From a checkpoint of a small transformer trained on Wikipedia: LayerNorm before each block.
MLP neurons of a small language model. Each row is named by its layer, matrix (up: input weights; down: output weights) and neuron, and shows model dimensions 192-383. Each number is 128 + 32 x the weight over its row's rms, rounded and kept within 0 to 255. Numbers have three digits each.
After each neuron's rows is what it responds to, as a language model described it from the Wikipedia text at the highest values.

L3.up2290:150088115116115147166119100122084103238115110093108136100078109100127132243094107158077174151127143131137146096196135151063149192079120114132096094168153140145141126167111119152142088111157112188133136078124179133096110102169168101051170168097069119168069110136148110072160119160187142147094167140141143148129162151117115125078124159152175147070115163138112187156140222144112131067127112139152145091134160102166118130138142140143130108188171130109084168132106135119108135131140174100090145083078143169092100061161124132072129168182189128105136185139097114141107103151176105121
L3.down2290:150070159134102138110109150135173094142109117131150114044177104127119044210093117158169142105145166093104133100095144094112140091091114113106173117156075093130125153149137136129111105113107129103177114079116121139145126081169093182131171158147123197143105108135116096148150096143182153152094130061181132146129128139079105134054131116100182152107111152117177187156114115145096095146125108091119201149214155135160139121121121128145155117172107110099070057073129144146148081134117069122125185186092131129191151147175138154124114123118169116101132102101147120177161124136126144177
Description: The capital or lowercase letter C split off as the first piece of a longer word or name, as in C+orea, c+reek, C+unninghame; weaker on table-cell openers like The and Daily.

L4.up709:158153158083092142098124091121127065129066107136096127102157115139130121136113150124123119183172113137153150106094122166154139067170112102065128051148105111116162133138106130089144141079167160120096087139127180127110145142118153110094117144066114120114127120186144144143164182129101153138201122088169107111146201096141113110087088138162098159059147139151144080143139120057154140072144084099122090120061136097168173170164127088126116113137162087123127111182111144153146104184182103089187160134121148091123178081144127100091178156120147134074093127159109155081125102143131072144
L4.down709:101118117209062155112079153129185129150185094161110135092159087161142138118114062100061079130142160123147138123093156110157126169123128086139159093148135139153143138168103147128112109043129090134048152118061146110094124119079104139176141170133074084172095101152122109146146161142144075191081189177135104168089203100125142106141160178129138147123140124129160082088124052134145194189138087066086130096116133140153102135079164100074129159133124196121108160150148128121185172105132157092101142133145153122169062087141126174140148151155118097163184110107085085153119143144094127089
Description: Tokens that complete or state a quantity: trailing digits of large numbers (2,000), "million" after a figure, and count words such as several, five, many.

L3.up755:144116088106115116176162151102085108114121142117109111160104102041156180089145126131133070047079092084108106146139176160201160070151089116145163066130103081087167091117145099123105133091093087117170101096108132079143140071151193110143103128076110155152113120138155115113108125114161142104167117132165132176127144131126157135121116135212140187124105173137131137119140146102077127082120176095165102115143156108127193126150117150108053180116147100044105112121177103138116105141073099159084097108186092145089081145169196149165130122167141051106126147144133128087073124176164190044
L3.down755:125131133147079111161178146124074117147106123149163103133098136128112109121156127103142088103078126126121109120152152089116125135115184093160148146112122134143178139166088116135102166166191093160075132099136148157124079121140117119152130160139105150153133145095140114211141116154066139131112166092103153113133137153101139103083127105111194107196117091154171129086086160204112130155147130092076098142090106151104136163165110122136134102149168115176117104094105101126125086099110139151109095090104139125099127173102137099127137161099141146140125129083132107118142150132181186162
Description: First pieces of words split into several tokens, such as enc(oded), sign(aling), expl(ored), rec(ursive), and short table header cells after pipes, such as %, Ref, Income.

L5.up4:074150156141142108178093143097147136104162160141143144114080091077125113177158188145163038109092163094127088129050128113086124082156116141107111145115103147116070133089121133140143139049108125181106155122243156121135119130157133140151159137090110127147106102200184101111128106131125143130103174120139163128175122139134136133134080094174153075141146097153118139138146156140135078148197185122084075213105149117099139173163154143117118196113127089116122156172165115162171148124079153107165153112152137090080121151062105062144133112112095132167115095170137111137037146138143195092
L5.down4:128137093109078112146084092139111122168128095119165128168193240147096163169102140138088144198141180137154150100172111198129133110178070097137085136122120124104049091051177140080169086131187147130161115113172099136120113122123150076130155148137131123119101098142118072093151137137114154112054106112123150134174180149158123129150136166127133122113125071170180169120113120140083114125225125166103128144153094070100132134123080156099145146198119104177177090133048092098111185210166130175082115144109103114112212114105115146159093121131097134097097092178105123109151110069077138139
Description: Words completing the defining opening sentence of Wikipedia articles after "is"/"was", such as released on, designed, licensed, a town, by.

L5.up214:086069122078155050121131098126138120147077132167091156105097155131102117184097114088188089118182163143119128043134112135131116202109109132155173165154151170131087106099113102176140162153129137138139118126082105193134108164179146129110095140197131161099143127115151076097082144150231112163102098135136111099145107080114141128119133100094109115077132137211089142180116156132107126152069141152151140164167132127123129127186100159206127156123140117123133117172094139128115124140102169066090162104126117170076157074134109178108138159147146112099159144110168128140109105152130128130
L5.down214:192145113126076098090120150085093116101199132151129135104124173122204131107172167116124134166140123153147113109182155178111158144113151159181160173137130136150124106060132150177136156138107128125148167140120138105131109082176181135141129132092148127099130086132113159087129131092128104136147165112083145188161107135139154155147121127181119132181193204125124120104137148104116189102082127037153129114104134108100151150076105067147158110106116124152136128117133145161142169102137122115077189128127081088106116118165081164124116111092141084102169138121210120092145144133082156124
Description: The first piece of a word split into several tokens, mostly capitalized names in lists and tables, e.g. C(ohn), Ke(i), Maj(erus).

L3.up420:179159150097117140131197154113076119137164137133073109118093118158106101203141182158099188125095096103105135089106175122135195111097118116094179189096132107196136096120163107110124134106133074097151139203103117145144101167119169105126136108116132093133147090118178119135119097139072107136124104108168140113152146066149176135098083206122117125021145090153107128150142120097105147129153122088150049178134096093120151169110168163152107146142124103145133142050164167101189181141125146167129117122171109134163084157102130137072172164158106098129098112230206175102075124128168118143
L3.down420:124143075137124155152090124101115116175136162134174126176128111078117106130132069207153140108103109152144166138173147157091143102118124122144124079113160082167151188193142198156190094111086148163108111114156139151163095154080117106183180116150173106166129136148126095099116111131176118099065178088113089092045106103192134105159199168144149125140121075135133072156127139163111205107153181089096175159183126072100143133106087169077103091124173169116123136093102137110129135118157089149102107121130094141143085120177079136112170132154158074043157105111120124127148110093116146105
Description: Nouns naming time spans or dated events, often after a number: month names, years, census, anniversary, century, Revolution, election.

L4.up409:104087144110115047167123153061129127149129115186113115120122136103145037135147154076079130164221097085181144121132156157021135121096133144110122135154131075181132074179107152151139131178160120116084138088165114154162102130113181164133146129141147148091198083187108134127218148094143136143198119138110119170107130167243131111136099156130115165119179070119198129131103136119138111132126133126121090188101120135142143143159167188128129163169152115112195203102164109114115130160144125169129114114149122182088078148127149107117125119129159088060143113129135144117090100100148142117
L4.down409:223072075126121106168085151103143127093105123118113122129104107059114024147174087148154143153123161192101086104153130082079129195097131075140161077193168154128139103130147197163186151098104132125141137153168102097183155121128078121125168118109126094165089089121145182133157078074102136127102181118105116138061069205079130118108078136182136135135130158117113114143123159110230151099110144127200132114126104133097101100112087080094150178147115133122167238120124159122066118083145113147156144131130098128173082148121123131126160114136159110168183139150087091124164124154096173143
Description: Mostly "and" (sometimes a comma, or, he, she) right after a finished verb phrase, opening another verb for the same subject: "was born and lived", "dissolved and merged", "went out and confronted".

L5.up1195:150100186104083146090102099109092129167171134130124131109147149075136128110133059101145089108094110107129182107105170150126126073128141103120166100142128144185127123052148146121140138103102120183064103063116187144158115137163134127082088123057140141139101121173140068013107083132113158059128154135122184158130146122161134070083123104141191124072096154135099175134184149075112145125104138105120109111120155117165129107158095143106088076098164070171109135129166128153173140131159135101153092145120115072108172141183152098115127173128146143163083144118082162079133116187126170117
L5.down1195:138118140094186143094096135137149146148099107139123141086168162116200096125096119201141115116121148153135154064106139133168142136150168158143137107132107129117142147205125116110058128143155126120103160127096127120102109079176121102196139145154199116182074134091146156121135091113097151066092133160101063153080086111108120142106099136114152130099131080161129161147128124094122113151155077076165146130185127158117102183149248140127114104097133163133127164160107127110154131145190132129157076146138114150123073095099072105076223071144118104100125111082106112098137134118092166113
Description: Tokens filling the spot right after a count or possession verb, such as number digits and decimal points (48,996; 6,618.8) and following nouns or adjectives (three children, eight crocketed, has fine sand).

L4.up1542:112175113094128104131164141071107125168125167160074069110097125102141105129143141092155172084141093069113051092110185126141106188099159139105150072125156156159079106226131113234124118153115125147154159141153173153104091161109136090087107162071118106122099061141090166106098083135121136095129077133112090159136113105136114126149138129138151106084081161144085200128087150134099118175149192093097067114171151114153150146145200201123142147090144085092115086183127080144163144120092166118111146171105116151113131143098159159081129151163097167125061138092144153172111140174164095094
L4.down1542:135054158075137085187097113149145107166134164143104123074070084168178118076163096091145170114199131070130081135179165104088035189094174148160097095198163111124130112179116135163131112151113141127124084161087102098150081118113128183148127142107137137195105131099116110107177125120083178096122112084092137131138090143115132105092153136098216108116180104156122146144164084151123137127109130169187115123075128094180098143145162134162150091119137157118078186115123152112094085173133206143171096151116133185095126067088111153079136117149175121153096169084146117122068093107124064066
Description: Second word or word piece of a row label in Wikipedia tables, mostly climate tables (Record high, snowy days, inches), plus field names and hidden coordinate characters.

L4.up1430:133211127065113095096166127089101105128147141114061125121071150096140113186093197117122133085148126074138124141114157157069150144170119153072116098124128117158147117209170151213174158130173116159088132165195129113149118185160139099128065181060066080120162091186130112130119092129067135107146156161140143088101103106188113135065132129196144159109142117179107178101086093143075181121202160114108111164096125087091162157132174133176135160080114090092134108156081140112179138165108198156140091112194137090159092169148143056056175160221098138157118097186173142157125140148132107105
L4.down1430:117159119127198112169102129095082109112097121117144134171124107076094196129134146131142132095173146136064135119152147144151144088131058125107168091105092156151098154168127101119107137178144165139136133103109111145106112171156116136133162113185215120184115155105112089117094060143139112137123133160148146096132146146141109198123158121123111126164141172165149087142135089085134160131121124109116121093118137167098124109121086156112098130196127134093170144118075117131144192120130062157096082168131204091117136088146101077145089063112169130187114133138168109090171113153092187058
Description: Final digits of years in dates (e.g. 2006, 2022, 1953) and words right after a number or year: season, households, census.

L4.up212:094188131170153109168150121088110112182175115131158177098127127081107071143168170105056175101119112146107132131092089187153112162111119100111146090043104103148145094136131131077121106062076132116084105108146173120140128110189091037113083101106093114207139150180136091048148148147167139154102180150147118135083105135128147148168112142185191141140117100163095140124171122114122116104173098131137119181071133125133115099129163143214094171167138145172146147156155048114102100182164118143181139108141102090093163169108125126143120127113120150148116077118127120161115107114138176157
L4.down212:130113144191207125188172115130157104096105135134173125108126150115106093126174119107145177091115156155135097081104096087178206079140158109148118110115126158112141181111143155127088109125091078116156130161112104096116153123192104120124144111122150119119123123117174212133101137068125090188167127135109140157143150158103141139089115164146134041095062139123150200097109129126083119111080133097146128117124140098189157171131113106117177169124106098116160104121124080114152185081140133145149173066115143084156103139082125140055138132110080134143125105162161098124159069123057092135
Description: First content word of article lead sentences and of table rows, such as "is a town", "(born", "licensed", and "Record high °C".

L3.up283:114114146092115120188079140137132123096135098135132179122101073135088140161146150129105149147112068156151116125170121147100162167106167161067104128119126136086090123176081178065152090142126114118137167186198145152109085092142118157122153145112143135145123097122158074105157170181105110141140059166115135157082143186119114124137088152156114111086129076132133103133123090118128114126168120156150181182115130141067077145146107114177129150160133058112175088069100132130072106140105117121158123101161131154031172128128128168155138135160154140133091092189121111192101148155156094141
L3.down283:161118095119133097116127082122121122142103076124128121129145104115137179189168144052146178159059136146132096124101146130150162114150078084145184135147120098108106122114130106077150118158165126151214126110074086106164135143120096199124127130161127220063102149085196133108119093074138161125124124103099126122108117159126108116169159142133116116163126110167140089128131124131140042133155106108115120130116099178093171120157152145096189138161108083101149147156144073153134132095180072211137139189228048178146094156144104142130176091097130175102082122165114146143141089158149170151
Description: Single-letter first pieces of longer words, mostly L, D, R (e.g. L-etherman, D-undee, R-aw), often in table cells or titles.

L3.up849:150083144112151185126193117104107123185117172108115120161130170113124107157136196131149109092148101119192134108118188121064084050136123150177087068080097121166086113123118122082141081083142129144135226136141170120123102214138168129118118137103087087129159125118126115107096093193106133109115144121072130174124125145115138168094124163133080155061118145148110132125176149103046116105107115212094166154104138116146090115152138165126169139138155055158124182122130137110122173162161192134153144119138152134113144106143106120151117115144102125058109138134114180071080121167104117103
L3.down849:170146135113138174118138108156137110161136104155164150113102144154074133108109170165124155147102115105137202145065188080158170068164117130097179108156147096127123159102131142172149122139133130091094106134086110115131128116164106150127126054152167073164164154123088149112112129111094086096169138103131167141140109113083133153134150089127140080094149141136123128172102101169131136094085116140122236115073088136123125148140078160111183140104051077121157130084125129098122115064156120153178074137069129090104123149130112104128154118135158186166056167148125092113080118085103184150
Description: Final token or suffix of nouns naming a person's job, title or rank, such as chemist, senator, coordinator, comedian, General; often split into pieces.

L4.up1630:161125168138126105128152173080082102181106137160145094139122134055133121158125244105094143134124088107114104053118127166102138102130144124078112108147190126190108088121143120077078111099146108117131112157112139121087115118117141133106130127090094141155109155157183099105124101080124148168099136095122126151107126116159110116085145110104142115103119155149140143153159144162100166149097139115097127097142187084142133187185143167126198125128175086099161066123140128053115148108104121125097138123114175129083104145125111099117135121149126141117091147117121112100072159175126125171
L4.down1630:152121118131162105157198105145108158106160153099101179142143144111123137121165196166098131153122149131063092138118124111171142140105121113119125123143152092149168130200109159091123125150145142118133142131087161132117063135134191152102118173127137102104175091112201142140077127127095129142160084182142146160093078083166127085148098128100154162128090111142156080163180141109103170091159091056198117128077149159101142089105130163139070147150150151083165052102137132082127129164128109157061113207128141084105139137226121071132121111092127158122101114149168138168146105165189144110
Description: Tokens that close or split a multi-digit number, such as its last digit, hyphen or parenthesis (ISBN 3-88073-192-6, 1606–1637, 475 (18.7)), plus mid-word pieces of Arabic or Greek names.

L5.up1610:138139222125132127121122096129150148156075159098128114143108152130141149133119136180124099090133111133080130104108127123098171097109056096132143101096102152157162123178180081155113077085157098118134202155128122108152126177139115129097137150102177131138159104096122070105128158109221132103110066119188188117126111111154132178074133113120145157070147039122095133116201139102113024150150127139125135087073143104163120133170120119194165158135146177092185154125099137139150090128093146117178162127094180104099093104088193102165117160138178086156141146168155118129093074115110095067
L5.down1610:125169114094106093100178116083094165101139111150138120127139124105114139075133144150114149127122078082157107149148109105161185112138128114102151130072087215144111114125166136123190114126130104204151128165150130108188102114108121128117185129140142119152178127084134081147152145050093089050116076076202203137099068128138129133070157170087154142185185126124044130142167135113156146148122139163139113080154128161122155113138128126114130156041129083138113138149139122147165077108113116131118068136171147144134152108090106102141128122171194201135184089095122190134118126070099133149
Description: Category nouns or role words just before a proper name or title is introduced, e.g. novel, show, magazine, dramatist, company, singer.

L5.up343:135064158104088146107132091164155124149111116162115099152133114134105187121110158108097103124215200128173154153059120119081137167127119137144143096123114142105160103095049153128136167129124124113124169127126093109135066151114135129101139152103130187166131123197091126159106164142115077096177097150142146099070103112145166151120120116105129177136186148139124144131121116182142111171104089107192139140095107097108151135152124087167137143118181152116154122203087098149082153130199126096133170119116050166126127124158150119051161126170134126079145076155118162112133079136096103167
L5.down343:172156117151087134086127150105140127094168095186151170103142108139209103122089174138122118180097102156132143093165110097183113134163137150155061142095125139104134135107163112061106075100139207153107101101149140163162178086167164185152101134159120075055122122058183091095120121138164219132097183119080103167122197131105116065127109138157108125100057099142116107095126129094150167107132167118187123104126122089153084102150137128032072124102121116151089157155168104125107146219139105145130125113124171112147152142066162164180153136101090107166148169139148137121135217132109116107
Description: Mid-sentence tokens right after a subject, auxiliary, or which that begin the verb phrase or a numeral, such as "had 48,996", "Ward tells", "which today", plus digits inside years like 1994.

L3.up148:163145122128177088172135082094066123162178158073136102112172172140136064152152164134118145167176135059164093166067065115108076114124138152088157071153133100130176130154140127160115176122118128150171115166109190144126159127174132142078091106111141091132117091144174088075126116122108186147154113105202125105160169083191143139132094153144150162170157145145108170133114169080140121106167158162131070099081144089153141109162049168095081125148191071114106060118129128138186091130109118090104123132130116145117103151097112200117121186119117126080143185110158154066101114141149140125
L3.down148:128155142133173066153108156072128129053172119135120140115131094074136131110105103155138108113115098135127145108118106143148081130086123105100169095123197127164118192138148139154117155177084070128156119112111210109113122149151130181102160104129121162104158141143114106079162120098115113154138126156121051127205064093156122092146119139150212099156144141128144140093161128131078116109133152080182083138042170146143131138195152144114094130129088132109126091122169145161185078113027114139151183131123123168102141152158103144077126124103098119138101148120137177116131129102172193118
Description: Unit words or suffixes right after a number in measurements and statistics, such as m, km, million, inhabitants, viewers, mph, kHz.

L3.up1325:120151120102112097124098074068147122127096145124105145057111137148128123157152125078121182133119080130130116133154109158134129134122064101079144128109101083133110072160136100097146143095127176128162110163144213109092163185142182129100108120171132111096148121139156083072150163110140152145091099101131089137102123077079142064193100128159175137116117126158071113143071146097127141121067192136072098156127075089213176165204111202168129149152117083136096072064106115126137156104079155161145139135107044181091155161125140148078124125189117126054125145126193203177056210142074112109
L3.down1325:121156178107090136158154129142075113100075139162149075146073119163093126148135147065128162164161104143136066082099121120128148084108064205157072104142119136141147119157149137207110127075161147145150160121100124153113129097141174089129121152109110107086097073112122134122137164137167142184159066127107123133144064165125103158103137152140145140081151141127155128168139185097110189113068129125132153130103114086102147134172096109146192192174083142144073131145075140123103144128057151111112059136125132170117150093112129085079166139141107153113134149119094137143112193168086126191
Description: Tokens inside short parenthetical or table-cell annotations in structured Wikipedia data: country codes (UKR, GER), climate-table units (°F, precipitation), ages, birth years, coordinate separators.

L4.up1105:119094111091142144155129065143075138117128171113122151077107177090098130123086159088121132097156149066123132153149162182119174150166089116129096169143154123144072112150135120160156144116192038178145102137161123101074181121111108131104142058108103103131163096122126048122147117165196173137122106116159141106160116133148131131101136141209153164082169132168144132104187166070109089161118207139112134139147159160154136136165094129184094149151158141145083143128149176154143135076141157153193141145183195135127155066110185154117140189146067109096157101175155112149086115100116171076
L4.down1105:137146126089137056170108077172172145100112109147118124135073168161191117134066106141185148137112086125114144141075157125133177082160104108138151070159114121105077141112154150092079090119067126113125112111111109063127091206131079168149134066115170110131132135094096130044130133179166114146124170123107135112146148131128103066077104099169124176130108181133115094102141116066124127149119108080149186124155145113119181130066118058122146153116107106113149103057146129112150079139126145139162156151116088181138218093161137125139165122136075101118126035133138124097129147102154085087
Description: Word-initial v/V pieces split off from words such as v|ocals, V|HS, v|isions, v|owels, plus table pipes and bullets in lists.

L4.up1272:094100190120114151180149141152151124193045183105151159143156110120117125119141088141144084076132113121142111076168092095156131163138116112110113118109099144104139144137091105121084111135119172173156144051143110133139156111126166095056124108077169151079086127173075153071121178176165143124146152144156142190100133145072117083116126164168082165163126103158079111152125151155105197134139164161093132114115170089160174123202056130149117148134144118135100124140047153151137119162106206123118178132096172132080133098077144126172122153079152119138133174211117152141076169171067146135
L4.down1272:143097142121108131142093053104118117064154151122155131113131091111103146127101091111103119089117172173063187129180171141165158176169119118144151149166103085113150105128143127174122111110104114128131102113158109163123175124099101129146155165155152124182119135143155172159039122073149034091058124146187169133127129144118118112080150139183120097144154101135124132100180119126161091149118104116124078109130114123109131138145074156110156103113139123121146120126113122121115095107140155104119166161152149116121126142185143140120184121159074082102162144129141079145138069128082147106
Description: Column header or field-label words in wiki tables and infoboxes, right after a pipe or bullet, e.g. Rating, Date, Goals, %, Architect.

L3.up175:083100145121099084122106128154129130161127198054144084102125155096144088100155177153077108120167126123116152117076088144094147145162133134078184111095118114142128163125151110136149144147150151088145188100133153133153134106172147042106152145101016107157197079180159127087125167166094133133129080153186140098094163143137148168129138084154149138167075086170143122133086143156182130111136105106099104223066130105089130138160164166127126184144135077118168109157078057166090165125116134113167141123122107096111110142121112090150147170145112114160127097152141089158098090102129192112
L3.down175:074161142156122113111151195203183140131120165112077102090124120103120110096146125150090151125121137136107139102127166108170133168136120149115140121136151116137098123137132154101143087090110052095088158095107157077171086161181121176105119166175123105137129159148145165076148182128115067113083170142187148113092149097156123131133085107078164094169137135090130108141087162200066165113133100145124135166117137158111183191070117116100183144121125106128111150130108125146143075064176110141166140194126086181145120108126126106134188130110072124129122114177214092141108180120137155077
Description: The main predicate word right after a subject and copula, mostly past participles in definitions such as was discovered, are made, is a city.

L4.up188:088073155133112120134162149131093094102117121135185142102118132100105141126088107162126147100115157158054080090110136100172086212100133124179129176155139160104067075131106099093177142116145160113118115157088134124173104133177104049121117111151130142136099164128132136138104075105121140155051100164120097160144132124124142132131166127102122156128123106141054151104115094123134112159090182187082134158198158122164140170152091127143094167102182088179131158102087132099117137130154178084137140059157153170106147110155134095144074098202120116173131129132140142180140100108091104076
L4.down188:159155087140106135143138127102111082148124163110105110090104109155063132145130103098130148160140101184174192096133146141099131147149120112087187074105142124106145099128080194109101127102096122160125093134153126145150140141111085173156114134104112061164132117153117188056188130133140093136121154150128112169129147146086149163189094123168141142095163133079166070098159081134183166105083143125133116087126111066075129175103133130144198079118096125084153137129168096150106135126088145128083159139149157096107140097118079085147144119082129154120093118191088119060178095144171145122
Description: First sub-word token of a surname after a first name or middle initial, and the period after a middle initial, in lists and tables, e.g. James M., Billy Gill(espie), Joe Z(ito).

L5.up939:166187155127124135148181113119059132144119172078141075130145148183112139158082146130101113090101163066138171174088139117087120136153107156107138169163172051203136091141109087179122132102143123127116080224150177152104089126148153053111070183118152134148125104108182126157053163125172102124061088114194105119103084102140147091126101173104085169143129064154175155133145180177088162124137161115115072127102130141113166130127144153138090146140170117122112155139151080099095138147093144085069080148114142083129114151142140151113168134122104148127101141114166140090171136180068073124
L5.down939:130059050115129146124070133168083127134132143168138112126133118122214128121105088140116124185164082169106089042087088161159092146153103099125167154119111142138181145126090139066116115144132120141092119136149146081153141112119092104109148092146112176132147139180096142137169113217131134142127096130087153112133155153146111114179116143100143195066077132147095154143126123158125109165075137092146172164156122141152038102118076098134073152159089145115175144118134178110092094093124124101161151102159121147093142131077126134082102182144082133183166116183135156134119167161144158117
Description: Tokens whose continuation is nearly fixed: table pipes after numbers, hyphens in ISBNs or COVID-19, and word-internal pieces such as Nomen-cl-ature and weev-ils.

L5.up1065:122141068115072095117064136150096124142144183112079132108153151142155128147139134070192108068170050080128089048151158127089124130180069134135208147124092101135154126158151165120123135100159134128157165061171203066154136133113144109147132149039095171139119088186110091090075155199109109093180124133153056156108153128132126137114141116132163112140138100160179187077164116102103160099157098097147096125148081103163166113187098149113119153095162080117128141098075152126100153138126178070085208152136163131084131140096147112135197142133161123176112146158138125164096144185101151058
L5.down1065:140152117151161136048163125133082125081125111139155140136177127156112130152146051164184097137146166181091140178154127093214165156131133124137130140164113119086153134160085074132105105102189119119133156221196139112120114078138085114142064181198107089152136118212160145141137113136124083140095108129132111077162145150130136144129126132131150083143103141167147128153194126150128086178127106111144100100148157119137111123118147086131079091119115108202134120023131164117098167102127143129116171093125087083128163136119122140089157156090122130108164195124116121183129117131141128099
Description: Nouns that open a label or relation: table and list headers (Length, More, Average, Career) and words before "of", such as son, result, made.

L3.up1630:147063187108125156088185088099138143137055103170150112184095167069145067113137161154073087162179129145142162119124126126136150070126121140111139093138163090109117150120109134133134137059177110115059117099162102155149115112140124107068100145119109083135121104190164133123136184099160127152145132196155116164105139118146151145130159186190095172132141086163139092092126134086173098106115120121116154130126102084151157138180099125131162098166163113124117075140129111128194131129150125127114147126112088128112089091098169139144148089157120067168147148128145168130142072118134106106
L3.down1630:126126119151126138081097118129088077149121126134130134080198159186153147150128126143107154170127104121148165099123089175180091110145149127195082091178129159102103142132084139109083155164087105124129090105104150180128099100155148139122142098140119094121136128081138129128150146135133122101201123136111087154103185121131139111098182171093089116130104092123167063150105111075104166112086101189115119159129129122183112133067195159173164115138101113143126109194109148106097137100150167033083203140139130138110134089157113116170106076131125134136107126147129172105171087105097110110
Description: Mainly the first digit after a decimal point or thousands comma inside numbers, as in 156.5, 2,000 and 18.5%; occasionally sentence-opening words like Nevertheless.

L5.up1489:143112115139146079155091147110130123105147113104113110098093087164111172142132103120112112103152117119125120126169186136152224120150130098144150090099126108091110126144054155060178127105164099085151108148148160131039117182145171150108101115136135106148151118131108066105178124131164158069149123142103154151150171150147107202153112154157139114105154100162131127185185100126089087128140169173154141170141083122153176128124127122210142146136123095073182129128137128146137139144120139134159141137158083128121086065164145140092133099133157093051155124138229131175110150083074069117
L5.down1489:122109133140086104120102173073127157085185148152134099102109124163121102151098071175107172124201118141116100135139145126165145128179140146125127109113135172103086110091132131096127119147169164156102097224097119134093122139160107125126134097107124159133071169114144130107096102117152096184055110184095105124087117121192130118133152133111108091140146137176119119091182140029118127116105108167085161145174102085079174139124096103163120135111085099193155158084153138147133135172197115131112128151123141171121160100159139119111182178048102125136122104135075127112100107127117158123
Description: Single letters or short pieces that begin a word split into several tokens, strongest for v/V (visions, vitality, veers), also H, d, D; sometimes table pipes.

L5.up2119:144162123094118082165158047134100161145158212105118117111129205097118116077138164095109156027160115093085094124197156121118142106133065115157091127098081136104117096132116076152194088113183076095093124157135155133108133206182173089165120156096113103109126094210160205161146122104106164106168129086092129097063179077123148101123122080107179095124142142157160211117154126096126149129107173142126091099078162140163130168146104180184096132137064136095122100159148124116087173178119114141116144095095131120135141200151104165117093141159160093157133141127080135157134157183133169130
L5.down2119:157190124172089052118063123122116100161164109169164103166141122094150172168147116175142153104055145143114156174088110129137141159198140156140171138076139125066119127096114126112107192142152081133155129138072081102087172131160081138119120115086157112189126120161129054131118142154106081139089140121116108138111098139125134082138083128101145100076151144164142192113164143125137156142123128145157085152118118158149141147124173071255096095127186121125065220068129141126193134095129130128127134124106114119106108166119153163145148157105163188129149175134105083096117198144174143154
Description: Last token of a section heading, table or infobox label, or a paragraph's opening subject–verb, just before content starts: results, Born:, gave.

L4.up163:150161104098109094131089146109128126119104129116110069076120133130121097122156208159113151125130123139140138106054142210170159082181107087118108153106107143180150151138140146169158046130146130113090149134154128143118114141103116084072096160137083120148141099101188072116115196085144123092095141116178160106118133179115136135102127107193121143070148084134148167154213145105137046128085138168151084115058143109145101124159143185201109184143176084129161191136123058166202129126110127129153062107122158140066138119158187131150148123171154086150150145129194178159101112122123050086
L4.down163:159145143089089167142116129096117121121057118067161140158074141148121161109138118219138108070065133115167112131096094155146148084145079132112141094133104137131121122120155148162141137133092153120104137101141097149134116066078163097092194095168167084133127084067138111138144174050121104050160130079134165120065130189114122154075155086092115161177117081144137197138162088156125073128124118199167091129082122120176110120120121119165146161064122108105137137178150124156173108095085115094184081128136127156172124071164114119081163118177151232157147156125102094153115124101122153139
Description: Tokens right before a work's title, such as book, album, film, or novel after a year, and numbered table cells before titles (1., 2012 |).

L5.up2221:139142177137108118101156135133184128219110159117116118131120127124139157144120190148171136078106139122124159095175093157162136131116161145110133204123117075182147074160102123132188127088193077133114094170157105104187144186163169166099161130129101124097087078157085123119070113088119164089145143103111113173111105121149144118122101177118141185110131044151111150103142085116102115137161127137140081140171169113143193141116112127150163147138146123100161180134106153146108129133154136183154134129149122135123074160112151096090147134126119121142073107124190117166138106142158100168
L5.down2221:117156112123145121191158184127052141102183073127077118131097090168151095086155111183126134102180130115143149144110158182074123168151139165102153103085143142139124148051129134121109119140081152153149112115125181118089112126141134105097098110079136144175081124100147120039107141141138178126121132123118145112140162169126103110131125110092202149126106170124166100113115150136120148148126133108074167172090197080115141142126108153107121082100116090090213125106176111115112135172137110154123141111036126147115158088127078179102089123082178110067092108149163144101187124120083143096
Description: Final token of a date or time phrase, often a year's last digit or a word like season, year, months, afterwards.

L3.up685:086152111089125123152155132073152129115148168123114139111096104156136102168098122157145119112123197088121150045109115145147111102144131152161079166092139081143154098143074150118116168108076163111083111180104145130073081162125152110094091140149145144130120106108157110138122133144100156158064152116143077127176174100180111120093140098102131129069115101163031171106220126118098156099123147162125073152159145122143155159209114177138140182116135068148142096200130113117149084146078135132196161147145101160132086111093133147145113153151107113102136134089183128068059118126181112150
L3.down685:198185088105114107154104120117088129034155089115163171121122146141176134061116131092156119158068079113108093074107136122124112071101163130146090118194162101116122118084170141166139115117096112166101098160160167153170119161139105161183144137158098153126130146138176091163118099090106118081122174171213106146086155114212127078140073154169083139144132127114106041180085138147169114111121155157109116155165109068208056085137192104151081147099109107157089133151157112119126115087074159096148145157124166148114152112118168116153101115075139118131110056156167131086108155115117149164
Description: Token right after a number, such as ISBN hyphens and digits, table pipes after dates or years, and "of"/"per" after percentages or amounts.